config = dict(
    init='normal',
    init_std_o=0.0,
    lr_head=0.00516,
    doc_mask=False,
)
MLP neurons of a small language model. Each row is named by its layer, matrix (down: output weights) and neuron, and shows model dimensions 0-191. Each number is 500 + 40 x the weight over its row's rms, rounded and kept within 0 to 999. Numbers have three digits each.
A block is one neuron, or neurons of one layer that tend to fire together. After each block is what it responds to, as a language model described it from the Wikipedia text at the highest values.

L7.down105:559540458469577501480603557451488446533542515512524470574529448521535469461459504482466445552545501474479547510557475469513503440605527507491464448488514524524528495450547522521503502555482533502524540520458481523492512475492535480511473481497574475512494466465527415487501511457461468582492546508393553473483467542448550519486487490512486525536476501585486528576542533482493483451503491478561426522537496549466506471546489515484539489421457538507496450494488554521544411493527549490424499508515471579530589494543517450572525530506519548460512558456480465487527462520492498467
L7.down331:502547480508543539498420500482473459451514425442490465485541507466541485517483544453431434497505540496447530502528557546507493501450495636437495487477505497501528496521450632477482562462508502479419461586456536509492537501489455547424554522464567543456524533491519526469491489518497420522516507557564519541501528497502464453480460483574540540481491499534499569529521442452440493454493534501465448510463464561518507427484457503520565574508515511522447562507519547467552424502562552539515588488544468450537466472481536474525511545502460494508449516482442523522485450510455450527
L7.down952:482492579475575450537521458490515504462480508497534477486486509505507486531527490432529518476506469522507589449541448524585501554454479527459431571494457550509522424410501489449425553523487510446561484514488459583471495476480488589552581495454540510531495556466495486505561522477482466485456480536545539510535529480491477481459495531496565510534542564524480544546591489502516532530511536477495494565507447456393464443466452439496467489481549534516436479580509482518519403494483501546493534560553491602575485531536470548540402503519521463528562472528521557427528488464517519519
L7.down1408:601497512490510469565454427483533444471515497487499483530602466490574500512503484500515523484454446534459506449544566493470528482472550529513476503501553484508463400508492477516450561548493476527526454477467399526487470494483499507501541502553450519489436519498530495515549570555503440511515483511553492531481594476475505489492462480529516509463523532524443505518541575428463478489595516541527429516480484506502454454447526523481567445447490509524465506527457472445505559550448517516561501465585450462507561494420444503531540505472509480495483534538590558443551514481483524511
L7.down1482:486537478413541486570467467470507487575467446487579513535498504518511471495440508548443497532555526470472543522551494536493495474556427498478460431512401464540460515473479541536501559472482544440499481574434516527503474505506420558501547475465531474459495487554457471536570507575516433536575523534558458460506553463518542504394482490463513560563421513563455532535540514457494493447558440408552467486461521481463503593593480459562523535493508481443539452507447487432524540492521495521445625510528423587488504547474505472616568525463472450485508483507512508492479423457488511465
L7.down1853:491564535439489435465510504561494503440492480510525524508523473467514513520469482520534508447438544446494490526496517493460467504480532459515443516459526446475506515527566460514452490508550544509448560489511549560505504550429439461501521549471515543489398500519473507440503452450480512498487488526501481486501509478460451566493510591492519518487515483459416515468475498535460509535514467438525523469538519491515438516515491565485494531513504573482482586520468520470483499528562496475500520525573404533444529531553491575498429483479505518476412516505484541491485531439508459504
L7.down2014:475514472504494516513422499448529546528476514409574476433465467540478458567505491492520471567512464515518510465497501473452481510526471567517473483494472445473502479545542504471447453510476570532543477493493502493519405491608492548438572484562502556430499528585535496535480533530516474475502515438528534556531504448498549520504494477434498504467487514495501561461499503495520547425571564457572536501463506463424415454531475442533495447486504515497509522522464463476451415469506528444402540486467549515530510492548462467532523481547519459462472425534479555548534502465508502498
L7.down2142:474523509557523476461504532549414522489505509507550478500492538401496467464518504543573521507439548530529534483425436458500510572520445491531526482497498498448509505531435567569493544500502550541447434466497464542468433509500494448550494485495533548491583487544450525477515506460543479488512430573539482441480510562454493620507541480579541512497470521457485552551536473463465547497480546543420467575494495502573516526454460425527602475496497537535491453466507466451525526521455451428502500440528509420483501473495554501477517479483495480464495523490555510531471559500519530512
Responds to: Short word pieces inside a compound or long word, often right after a hyphen or a first stem, e.g. day-to-day, Break|f|ast, wood-and-f|abric.

L6.down135:513499447510519492525573517471515464512507544568538520472498576546475406493458488494518577468464562545476443573538481535491567519584506519442504468523458501516496472558499441472519501546482511523535481534527521525455551469527544555480515511495539482459517505428469479446499549493484483540488498509489483515502521459452485478550520472539500476577469486539555497487541484469566447525516468564520451495596519551527550499583448560473510473520543528419462475541467490473538469502520556503502505502395507454452514490566496508564461478521507510521489487464498454442467430409461460409
L6.down215:490569496501608468444533501520554553605516426457466485510490523479520523478491478436494547454537486469528443600523525472414574456470539537468508554489476537525488471504516478464528492578489447495491440432492498489507533475473553566485567547453472471482479509509498482492475558502546526431530576478509451455543466505536468527414527524526459457489489494528473485445556452449472425450533527477527535491544456487486442471484451447491506597449565526561486424481548539542527508532517478444456583602549496496487479470562547504508562519488459508402547540454509503550503495548446479473
L6.down574:514519547429525490504489485494480492549465508557487438442517493475468550537521506511508535505548521510535434544513539443486490504556477509517487462530492547561486516507457593546517558491552517493463577496522537545550484496437493454517503403459487416500491491522520529505509481528504513470553504435459514419487489552502578525510493442524482519415505531555531461546457459464512487493573529457468484472484473478542495452500502549478486473447523469446557456507485488470483551450484436515499545466429439505449483477530461482459491507535489398499545647551476538509551486536520544512
L6.down849:570541527495521577473524538567442534451530519524520482531431442507422517500507517466498473442503446473512520540467504500471516486526500460482473504547534551472504520512491491501511545535599492541512509478529480573443468461485483563553448567504426454549538536485481476470570444450460482508425455511490493496524464445529444521499516569488498560493457463437533569456538500535547508429596441468411476433487491483552542447438515560534471545468536505549562525457454485579482496477472469470437492536552512525464502512533503474520502487478534502512596523511493506523552462537473518519
L6.down1134:488522492477515497469480488573494500496493486505485398459503415440553469496541466496515481500505521493480429533524480518471486406521538500515412534524520486505498449507429482491473441481487494478536543548562527528524554485532478564488525462518412566496481593475579582502578509485445500528530495503441465469514550555382500507533519585562565505574515525568455498476478546554546495508529484480557445492578464524469533447485454480513435500468511440513520522503620489475508463447504469539505510520434549485471494565514471484481463498522570490532550499541492508557495493526443428533
L6.down1295:436471470524538494493447521505443466510541427463503506564568517445522501470500506467567520565536530476579472479398523498495604502464488499486462502479491521484494459515575480493493462562511492514530511501481426437395457528451549468513489554511527462475462445531427618467577434494525568525493458455509509525544448539560494463460479424508486475522484445445581529495536457438558535494438497568434481503487591526598435464496510545544493534492449522489564486492547540510474491524516532554505516427504531492442529525540486469503529533425506482531486499471589447483529508467480414458
L6.down1750:513523517480522559561486484535468508459472502449528546509455526487513417575480462506514489477584484472526552531614480499584454506484563500478461497465440453561495510577460481507509448535494559515549521497552488523503446539511428502524548482538520561510512531438422495500579480501479474523514521486487542405446477468470541440465509523417563472491480491459482479501527526513573483528560466478550512486504441538495459542510426501506457478468491501400519503461500459467443481495563414507554506496402549484529508545458547553529474509477519469469495534430557444450505522501533476521
L6.down1920:516570504546568482457551513516380452469433480483510527543517466572464502522437486510498472486441504490526529544507449459524479520591469527465483462475546525533473504455482547529442512495544440479476522510481503476520468431530432515560536565535412563539530467444544540512455554402441443476440457520507466487485515507509564512517431578525467567506478541436535570529516518454534551467566516502545465536493440471590454520485518519487473546485447586460443495537549429530569457541462457449515495521475490504514514498552507531505445554466452429544476522435482490507512462616494502564
Responds to: Last word or word-piece that completes a multi-word award, competition or body name, such as Achievement Medal, World Cup qualification, Player of the Year.

L7.down103:558545567475465473442532524612549463462465519619528506459474478499510447517547553489494444442450474419471532560449604489523517493498520498522566435454505517423475465610499494464482460459489517491532528534470491514571530525474491492515536457535450418500509485466557531481492439503507483526535509453554453497573475512540458542529558461491518601460563463513474535531563544456489513474482514456496528465554487507533449456494531523521432492516462566476563538536430428477466530542582507480522541510496534451494520486453595483472479535534459438575538499529472461518525559484462547456
L7.down525:430465515497525522461502509524475475482485522520523516473469504500450432594480487569575509503494451456471487503490530582469499489557539439463509519475561490562484555523504568502456498491506474537542510459474444555483471544490506494597486544528447564481539504578498467555541471537501470470432431475494493475489532528502554521488516500493455516480594496486574609517482466495514508448496491468478468529463467490524486457474507543555487474460483494483487473497473502588561558575516485501516465408504471473464477485581463476430509501470515428480477527548469483472505511598483574538
L7.down558:556469510522532474476507422541452461570549492535505527437436528516506474486516414457455526485449444466542511529515473455471529511483497475523517514580450539541471471404485523465526516525511504461476482490555565538536570508448456457485534509531561482494480560427488482553514541505513506521488526583460551473487533442485536536523490475442530483473382519544456526530534492472510497559537557482475559535464522490475471494488497410516534413492484460459524552517597528517507534560531391517518464515519551469526530447491505442493443477475522523532519518561492483533493515504525490480
L7.down1458:479480500459490488515568531498540526531507524506403452495515456540468516507553509525526500459547428518482517491510519483536474445511514503485524513528494520415501557561522530553526529544527503524538551391503443451583506513495507478497499493489523485467476445519556550530515489520519504495488461519543552536508435492519391519473483506529471514528527460524486536492507490516476391462467484514519451466544522567546556483529399472475515468551458518464574538498493445501519550553505541477419446481441508496462577473486501469472523461447552459477524489479458458457490516543456572458
L7.down1472:488514478489501515486479572528520487500488567478499481490496570519432540530435500610480457465526465514529417487550487460405516537513509535545467444485527490547537506471462584501504478482509564447566500452427475509524456472564521584554507449485527531499511488556479497562585498471436483554476504536492460560466482460482516504564472448482451545466488572460510499534466478529527465526486451411490566496542477523532472449477580550487478475497519513457512484571474430534477487550511513411436489509477483457520493489516459547448478587514449489524421467474551469488471544458549524522
L7.down1702:470508504507562532515527522569503519510519521483478394522444488461440500494525531562492532506456591482495466607541556511478528485579513504476577467505477469462545461555473545490543534470555493531572456511461511545576478456525430501452522534496479446506548574520468528510565494524498497465546516429436461565559460457559535545536510541523520465528502543543492554532476507499469486528536468463482514476545439504562478420501457557514477471458456519510495460514503513452519526556521472509493454449491505471507509422494570535476497546455548508490536492526455496523476559548506456509
L7.down1998:511498480527466484449477555520464579483423443530521522505491546562591487570563494510468461472487470495498519483456439500496462506508463506497594477542483518507526491483476478445454519443476532476477474532508513524507468528459491495482481527561435539514554496506495550479559461525547539445526506467522494541494516445466478555515490461541546572552507591433523574497508517536505549465542494500555517525517501480516501397497498481520484454545506454528564494549468564524477515465513483501409519508488521500459472518542500471473497542502493475461486517561432480588505516430408477486
L7.down2302:507487554558546503500524531463474532548520552488442544485526568434505502521456510568494505535474486518513441514536514454434506522504477571540510440514475526507506480492501546464466521480499499555599477501502462447469519448506479498527470544553409499567480537487513512563568447563492512557488464467451519548505415540498525523516456502510512520569522479483474496510470554497436474430475467440459504479582508499487453458521496527534489593514479501486513497554496437584499496490508520478538564470504578506511440470447520552543522502422544560542511498518476554400467543572483558509
Responds to: Final piece of a noun phrase's head noun, often a role or type word after modifiers, such as printm-aker, mixed martial arts f-ighter, drama film.

L7.down147:420533431481451540499473513553420515450468507538458498586490537484485453520461518494512576493476473546493459536470463514501476507575531455480544461486465481497494606563528484444466545527529511497502555530505533572446519495449520577523565511416552510486469500510525519510520477504452555536541534449499411549390477545482459497476556442535490522442487481530462487530484511504454489420480423475451479513441530454482480513498526541504412583482534436515517551514465462507469492582442439488467512533550650563540476492518515468572505475485501502509508473448524436524440600478474512512
L7.down338:524561485518445489451456493501553528393513473492518474441554574492455556432547466547506482447489504485528542451450533526490527457621561517499565450461484528494523470487474543585493527546571517506468548479557496505514487361504438595418481463569447492521468486495537485511522497451462524461488509520472523526486478548511484555510430549501540563479536444519554516456480603496559571513566554479483470503527526533460500488528428499463468594562544443591603464455486494504540439501512481525510544459446507506533465500500484508491563580511463541498508453502469533458466456534590500513
L7.down380:518517513486469544499498493544550474469511456514521455456549517483478563477563509537407460490547544517536495508389416439482501506504495565513495493580458602549499484487513492488437450497526520495509567465506481431503474483502496525484442473456449465501500563520465524499467444530545487484540510517526550637494454470501515451520471514521540443544427529514462474457501504435570540453487562518508520473496478469451473547540527487502455518545526473497472460470540567520527453476499452515547471441497489445423489532475617485491505576475458482515462532460456511503523540522492572542
L7.down1196:502509513537462506460593455511399585496484449513443438464559532524481450492534478544546518468493535476560494504469442409527476452516518489446520482536456483476488530491584500556560526541473424423465596530438590460593474503507523496521509451473450502454554567553523527532580441448535490471454499470527487497546478550504524487526497441526525471418524542526459479509406487448514532517469501448449508506511499514449504507464478488518469562535503425538495550457522519481500509568487498543522518445460342484535473537441536598513500471506517471543567468531501526563547513551549501541
L7.down1269:644508487545545494426512560499462595463461495514560413482493581576503458493413464526477439484538480463521486491487516508495457509491471512473526491466532498483547566538447473485542521519493425525490555539532534475454451527461509493512462507503491497447471545529558486531499456500507488490461497521547510550531485548516483507503439565521532476435444504501459460484459494568507513568533608457538499541528453526443568540510469479528450518476541527517527484622550561482455513548545481430527505462423509512495493549427463484571461483530458479479503470488518492569544546437483496489
L7.down1582:485510542444487574515519486433442463510456478510499522453480488424481524503472462471551512536444570482528473484489476460530516510481449503512502529553514549492509486506474472505516509567460515505475553562525484490464510448551561537459467519502510429504480542501465480516516492494453501482445502589526503539492535454502516486468481499511520491504446528438486522523456541531526534513513587540563481498537463439462508441469527445501531472498479478500449485562512435465536451455525498465518477467469460530529459447486428540451477430481491475472424513511518495555520544507472533549
L7.down1739:479514494491529510534480556589527503481551511472513485460543507520483544476519531535449494457524492467460528559413399542479485496543525526519582498537519575469520507478478569538456486489490539531528480505496530429470485470560499463525486478481445489481563461479521517457433474537521461453505431474504474581548495457478486516516480534500495456512502495527472482451497502543511472508493531527483557408544454497459503543568467544436458526545479462536484475506532521465434453522467466486507411514532531500464448527506604558465525493507528486582493535525579546513507561560543484452
L7.down2146:511483493449522545467505506479522486549549464513499450489525506501546480474497528452488500457495570520536430520501543555524468545563488468547496412465486561475473477466486594532479521501442562559552513505530412433505463536515487484493572479480424422561519554454492467459518433487509563517481518474450488474533438415492518490532504523505516495473506550463506451578536488540512464483479544463450422523510515478533489513498502537527433511560446533445489527512504528518496476458511562495514484525448533527462485491515523466613473506484438509491489395501543477472450476548421521543
Responds to: The indefinite article a (sometimes an or A) in prose, usually after a preposition or verb: after a, during a, received a.

L6.down154:554488478488478538595518523487582458488497502444554513438591527469501528493478476520494522540479561507529523459458542444476530513447561499502501490472460390427505549515415522488534475527566560512514512488494504464480552443531450399523498445502463560514506552490473564492517488490484509483476456529503463463513434454495516479526544473533444488506455569556506554516481466525550450486543523502529530473500533463601470465489536557482561483463541437435497545498543452476489537464517519494480515483486520573518523504557528530520426517551504553522539498480489472473533514553556557455
L6.down637:480511467555641498515484512496464529545536518508516468467522533478502473517454566506494483511507520478518468506487463555542535491505505447434462482486476541475479439513566471402413539521544477425547511483512489494540519512524538507577525456528507525504412544526494470529524502509540528560515494526509483508565545427486539543436438521536487514508491452522446553527462492536497473463544561476551446545466515471497526496460486471540507554463473417527448478586492556448462543542502486434477536527489504489485456423481565513491457463482547437479452420464519549498545408537490465466
L6.down735:512507533476504483470437518504406513536538469544538509527483500434506471470563459562536470513456519445419521534465519464510494532459525463485455509524571555506465523520521528503514534471407573531502521522527524532499500462540482452524463506506467441517467542521433529509537465450504553552515544506472524446483494373466490521499460549506538573526518561504437517517457435491508452506550478541464528512582476490542518515535475522530515516453519448480543517511530536497516446493506444538441499474494478470396452571513524549478509450535500496582496477581533500486577503488565407472
L6.down865:468464420551538522492539474540417521481462571492492534555499542464495469429508468480507465528514469514489458486499512417495474543551554421554466487481456480506493471496509528526474463477449506525492537528519523510495536517462475495448459337487489511520486512456445623520533498521526467511538505497456513501541536534531520454514466451477478452455488486456530485460455479477501497475489421545416436524520515485526455502516511523487508476522478447601490468533580579470393516486542410453532540509556506502468455464518535510547469521544499471423484451514484494444541542507489486511
L6.down1014:583512433501487471518505496573513481517534528496514490606485505424481493475529516483514461495460506530438506557463544537456436493471458444475468513576494571474494536512558379521447486547508538465448635526539458464474534578500538450513471548511509494536503445468478503491493546503542547499442521466451485492493456438495478462523481508499489456498473464491506503421471420563510474477566499585550514491481518510530460515549494524507500507479523446457545475494462449549537491472498476596424506467519473448501504474547440493475557483530443512500509518566466454532501527488559480473
L6.down1222:502511455447484539404478480526523464536536458518485516445525485483456486531490442434505488478506516581511461497556548444498456552499540523497521484578436443481504475496510472492563517576564509468537442569503503537467505578449545501454533488525575479505444486527510491479460467553483517455548552514488544571490538550527523520518461496418511458472457544500486493479480549474491557548493350566489506594465471465530468496494438529511530516516480447444500511509452610603483437502468481463545575549535556487500500575471504535498540471502486443477490489563460493450471450509490530445
L6.down1442:524473530548505528575555518512537525497433492503576564589469538503512495556451515554463464509483540574484467538534449470494500475478520440410453503525420448408452504539556517486512541446522532501546509522458539504527539487436487551546511497501567479456523532524498536509481513486472508607561500490457470511583492489493482463468399451439554438512507540507437468532536440516502517526458531490464533474553526550535482463483574564506513400467538513457472546463508487464501484557530521488486508470507576465496458475479527539470488563521522486441522464594519461578471471548482478427
L6.down2045:530485487501494482477474482533565535478496491478472454474459534516507490536443517485555539477521512521502589503487488504510537534470452467492499549475515569520541514467523488445496521529514527492506462512487466446538431508509504547584530516488574522410439512530472534476537549515530472562502529506469488416455510509515531556514504447455452583504569538476562455425518469491526442449450459501468414534432504480563512448406425425525542524475499487440406508497557496536522525436575563498559538492459407433518486434512503488429485553484483475453506484496461509445543543433545535607
Responds to: Short one- or two-letter pieces or digits split from the middle of a word, number or code, as in wides|p|read, Rough|st|ock, F40|P|H, 24|p, 20|0.

L6.down235:541460550545453438504555476571556529487524504469516548481537461502478448510471532516523484539545464454489472447558506478510566517507556521534481572468527489522540510524534533495481494415499449474448504478539467496480489589500424506541450559427555464550495388580480489550482505463481510452501459486475568476478565478535514504538538510509478469483507444480506567429555525495523498579481467471543540443543407475511550548467416493522479545482461545543555470439484484471530523491492527460482543490533515550556497445464491463419460512518561517438463516481528514489507567497469464480
L6.down470:541535574474537497455504548439423491526539537512537516483445523501471404476501499508486512554544489536534445436457510499520558505499534426568478508441543470508503505491503466467507399451462543457491461461551523544532507532517391576488516555510548444548525473513495512442439513481545517524529472483510464537512544489554466543492498483430502457509528447482482560433512520452513456517483543477473509502490500488484535444417520551545491505489442549494510395500566570520457492454463472398420559484490521499385487528494508518544500506488537509417481475479487546476560503506467472463
L6.down493:567482506514434492437553492503544555492462477585512440463502452479563481492516525507498550548382513513498499509521476466473554504517399524549487558577482594488437475530526461497437500507463509479469569450498502507496475533557448480487472478523525467518468441483499475533486520492461499519510431540549460460551476553431484524567469456481466476391571484484528515452509529512423516535448469477470538473538435443482543481505478520488507506488477506536550508523482586514523523524569476494509490531524520473507477482463474582442537522482528511496545517483545508494460478426600490461
L6.down1069:561460549490553422472460475499513499481543557500542528473503471532499542504488503430470490559419473450532459499520512525509551479494452548537491493454576487478495497482421518458473486463497492488413460508502543499463568464550412550432532496519533514521460501522433421465523460488506501565514527576484443520534522429509452440610512506468473456551513524456528481459597498495486485481532536495536574465577465446478491476512461466554523519535519533556487519442511552424582505532515483516455497482509499515512553480474521509505431555499554465484556440475535506481462433513442535596
L6.down1153:486506512506469479538449448522489486489526555434452501594394471535535484506456565511513539520575539565500536457481503467523537524512583500538516477558541472536510517437531476467490453554462526461458476505510491484511454403503503535510439481517453484472466489524476456410600557396601449478502467464499495470491509450546468628476530471548490557519538488467407455424531501479466506461564522462513539491528484504544565539433465499559522542481442565522514490508478496484450505491456490503515504463519426471484495521475528477507553494567525454449508456522566471473480543478445526521
L6.down1199:525492436528488417521570492463477535486492495457507485448449525493556556422551480593546480513529515527496488520525491525546493535493485462443498500487512504496455558500451506515458477494449559503511551497488484574601449515474478514494525481484515452452525505568485528556515545583505501453525460503490529514541480499561514575513531586467499535458490432483508475525554489501517513490542566500494449495395531493371543458508460496494528465458477525549515520484512531490526535545525462487496466528549565471564489528575467509537542430532481447453583543463476444462442437496398534537
L6.down1677:454501533448408524539536552637510529540494555517479549470459485589477434508522507446447529455461531488545533582458560473545585544499486582455524469493533492535501492513507559485477485452560501516520523511521445506468464528547479576477506511461457486444533457537488560479482484444480556448487478407450521514529468449512494494518533499529486440428599491496567547439484441482506473524490515531494462530485537454549501457593524543595499515493480489482538550507513492500504517560466564499424516534498476500507482444450433549506467504545448426456549395501533559523458433508455464496
L6.down1944:453452561466503482523477523486523548461438487493479459489509496464526516556547458528495512510486466500521506546520523507486525543504594441464456478497528450501580625448490517464543502473510523538453463508518545499428498498473486493463546450537549481477527439561546489514484455471478515531576535502459611434521483478548537554503541435521525444447496463488447561487509536521511513480489565520512476469524445508488563486505398515519530489473492579481523499565518534435488486483527488523556458557413483532447499505516552528506433459490524470526542509494473576498507583531521518537
Responds to: Space or piece right after category words like Type, Division, Section, Number, Round, Group, just before the numeral or letter (Type 89); also mid-word fragments (mort|g|age).

L7.down168:464494473501542452553515485508544554521509582533417505480415509470486490491430440518529510505523470498517510488528446444505450491502478485536519549499472468507511584534573495510490497478562574506546482429504477494504532513485548527467572457486501538448502450486472480436499505524502469517480579469458494513502468529470382512467558534467464559522556468475528523452483506503493465468486537505472512429462459520535526504438501505403511509444475454516532566518493538486536467568470433550493503522487565508507536508517500496524519516524491515461583477379498461536519427474535536432
L7.down208:506601443517490488518443502505515481465480582528468484500487481472523521569558472505506514537521492489523484538494490547541553515537483456520480494527445460486450510594515568506526495489467511489531521508522554521458559562450518512577496454471486488487497487529517486492452514503536469514473560474529486554570493466489507476517539462379515526482569492480416591592521483523526476489442574500450490432514553510518528564541519473551449457445481474515464613464509585420457494509468471469546572536490563503533510483511559538523491546513423498519523493519520454483423507511477563535
L7.down410:480480522432530565516521501485448535497479492526517509474484440500479485511479527519479513553470549419523430459498558502476473527508495467455554478420418483470476562498423479526557469491503518556487480462598502412542550549520495398526443480510504502534483519501533553556493495448498501478551488455522523522544511358482536527517556532562450525456534494556481551510523532503496536527473548537494424574464462540576495455481449485472553503440463488506519554590551552521451446563534445520478498490574516526499553513445449469494491471500469509478556400488448454459394392594474523486
L7.down451:390553507502470454551533517461448478420529549562510537496479508511545428472557574507581569500438540532458483548492519555535489509530494437479507513495409448546568466456485524512526584505428500528498502533506513514507616487445488471528494566565508497521540471485480542485562532548476547545482446434551529520535462517534451439534584535469510406455441543511459478490506459463493509452498477445533522429511419499478508565544446507508436469537508492596509485542519549427456498487600540446570466428587577498513484509422496520461524487544492495486540537475473429452495529493524551502
L7.down661:525504402456464495521477496472487475495518518484529520506488503494524509419539554413467490579600486505533497481488512547465484484508460571500557541550418461531475517520442513501458485526504590542498550482432471494546498425482466458478512472490502531475572468521473495478481464490516381475542462539532518511504550534468532525420523504408538542435537501514519496467456461464530490503528600460478545422415543394505541528477443462502481465516528470439538479452528499480517510588440491472521527560520489541564534469503502582471501541508482551505479524466497599487457517490447464465
L7.down1819:460418481502503460542513520517569581496505529558561495477423468490463453550551445463518497528567571454503556493564467563566539441445460458433493546473476431479580496463433499519474503496468586551538498484525514476484510478484527522517512525445535564520557460540456549523517521511518470520489541458433471503555523554500501500460468539508538528544527503467469518473501454486425528496375540485521546480498461549546533472532426449502516460504525504477569468523493484529482446556507476474488515517506553436469529458504562579528495495454529503478472495517529498531553506468488563459
L7.down1891:511453559453526462506559478525367468452492474502499508438538489465497458497574487516489505533526512489579530505436492476518573498452546453472450506474535513507544538563429511504498563445510490509529500429456524550518545489553505516492495432529446519525499454519518498582438509467460518460514485439482517429472487464496546544563530394525556522530537514487523537504510496556509506478483511475513508455464419515508507498525538498488510520495481482470540547481519467523521482530508437446493461468544461521539445503504486496434461480470564558559520583470467481446562504440508526501
L7.down1973:509374539540436564516489491547476530573485467457520463476487390454530466560512482515484506478526482493508554481453450517471545583505485426549561497488557491460492489473535502431444499502477498428519451473511515513610518496527502417527564515591459509486551500500510490480500525457517508460464545479510501505542502509478566589538545477449468531571561518506463542522549527556450537447520462472465549502519547463500547537521467443562510556493525501482466509517448544475473449523504452588548461510503477499456561516526506531573460466538494521463466507547524477450488412456446471528
Responds to: Number or numeral right after a category word like Type, Section, District, Part, Disc, No., Level, e.g. Type 2, District 2; also mid-word pieces in long names.

L5.down196:569492477514442490473521514505479555470480527495523495550494538518482580569468465505456481485500542510513474556531512433487549441460488474500601563473504473513483502539456455513448542449461469485514476437597517492506522549523493486494521477508447458487537419439573510506471472488456497524540444486475526508535531506511544515519551473484493500484458513501442410494502566510508477483477490558571519506533543478473483453499504426464497465504423467462518521489563489449516477486534478438496582482504460520480474577483505514465554500486495452483407508484517574500502519515542492530
Responds to: Second word-piece right after an initial "s"/"S" piece inside a longer word (s-em-inary, s-im-plified, S-usp-ects); also the colon in "by:" credit lines.

L6.down257:509544514498524619517471477524434490443536543550434495494532507494638413512582580446531536452539404509552496486498505480472463529470460454508592486483511460495489546512590468517503476537562480531482468550474560568548566460470487489591522511529530561548500475472456547560511524463480496523469530484471420464459472533497520537486605560446476485433525549494528427479564480459483489550476513433514492457547486599507475512472455523477447542540481473483470423478457438441479574434519481441541420541538540436504429532401524518463500500498546535452479544490501566479530555485519483460
L6.down295:503524457478454475540421479504495487494521474488552568479588508555538510506575478579519498508536473510462478541499518443511491417561472531541517529506522473503442574518490464458440478559498536485531417596492455557501520494585508504488480530490484454465469498523478590552488506449485509521576525492541514547526495462505486538535488495476482482511480474424511538463513522444492444438529488459504612496481530520481547500513509570484500489499548429496391456456474449471553441482525433508435502526470540482520513544573432569490527528454554566491506512459491506453463528425492510540
L6.down812:499503478467508525479453475427490499483513480521421479533564502493525484547535461521448563418476473531487453415439476505543513495499500492464524487446535534560581466493438440484476528427505512559492542460495489442522543473514490569419446434571505473451527535577473477520553471513461476500572537529551510526497440566569560473548522462492464466458455518440471490586460519513447496498517513473533516509504448509446428524455449533452531460510435530516519528467451529546489518500561474502544474510465421469506418529437569563489528475471451455483486565497510527452536498491499493496
L6.down1020:488495561526496454577571516487450555485533561544429489429519480509406549396569482550499434557605518508519488534510483478574530484559546504511457501551503552394501526451474521475521474503501539537476523456520469479505627526453498533489459583482534561477487500456435515511423512536469520496543433425574510536554457451522500513527475502571474546542458511524459410495496484522482477509546533413480492410443547525513568527514537461590541448481525503420480448453468524476510513486549502479516497488513510549526434500526511495524513500513524504563449468492475443542497618482498488520
L6.down1075:471435521504513483510500462488530411516517512514476468507453470495435507384526560593582558538602501476494489451471513474532522514483530454502491461498484482562463556508594613517557578450498519518512565518490507508502452507503470448568510567439498503504505446492503524495502467543609504484451536497480505507511476522534450553449491533490518556535507527556550526460471484495499450554436527525541490441507533366473507566512532584438505475504497537508460493544506503545498479478497467500500515478454471465467537423556484487491442493516519488532497480456506494570463468537462510469
L6.down1813:508543457553510564524479488442477521476472494503539427549536544480524523429438464553514483521526519486463483498500526456580460483481529497475461502502450539417505461465511414454478506497417486515545513536505527548487438558477494533527507559461479551546431456426561490500457474585480525527545483541546426527569527550565530501505547462467442497479495491474410462474508513449525444534499400595433494509516561532486511473466423509550555527522505487491526512546482542462535531507377501440466529438493480503451457519442516471542488577495520528547533443448551528496519477504498568496
L6.down2019:463500495496500531560504556476468524496480542505481402550495476554590489494524464520447539510483470553504443442531522548496472536558489538516526503515499452411503518501519513450486488538482458560482540472524489489545499539484495523518443479497481506418469502558513508541476455594485547485483601471464528467534525517506487465565497515525547542499491521504548491503462522470490538467525483502541478564545513390505526511531531471473458489503542546527502488475528531461601614522537460464517447469540350482434498465517504468431476477505520543485490505553473476482477456498424490534
L6.down2093:454529421462420473530550469426557541540513528409458493463428563474431581502421476506467476447567451552488470490484564494476454524462531532490468552477492462569511549495508510438504544479467477465491520548423483553450432530522492557487486447511447447513438446516475508450522545554491492482515567476482494415492481505526415491485490484556469497490496491532489461516500556499512546405502470495573504486530482437480557525480520550554523483528439543524495518523529476529498462544490506463585556537543521450547485480560428540476564504493437519449489435499556511512482458527488488483
Responds to: Fires on determiners after in or during, as in in a mixed review, during this time, during his career; also on the piece after S/s (Syl, sim, sin).

L5.down149:491495468544574463500459536574513510466514508505432516546550439461472479560540553492469478523429460512524538471510442485531540483618542517463510469518446441468480556505436480565457503490529466554532462471559453465501495499501528477511440453510515564501500463418488515458544424487460553449473500416445540575504585527434498541393489534464519538574524454503462479455499470581496543460474542504425436464491533538535466494507457507499531548495518518464532551548558544517502578500471459540515409414558508478470486479504478471447455487473494486517554512484528550484463523523546481523
Responds to: Nouns or final word pieces ending a rank or category phrase, e.g. third place, third level, Premier League, Grammy category, Clay Research Award.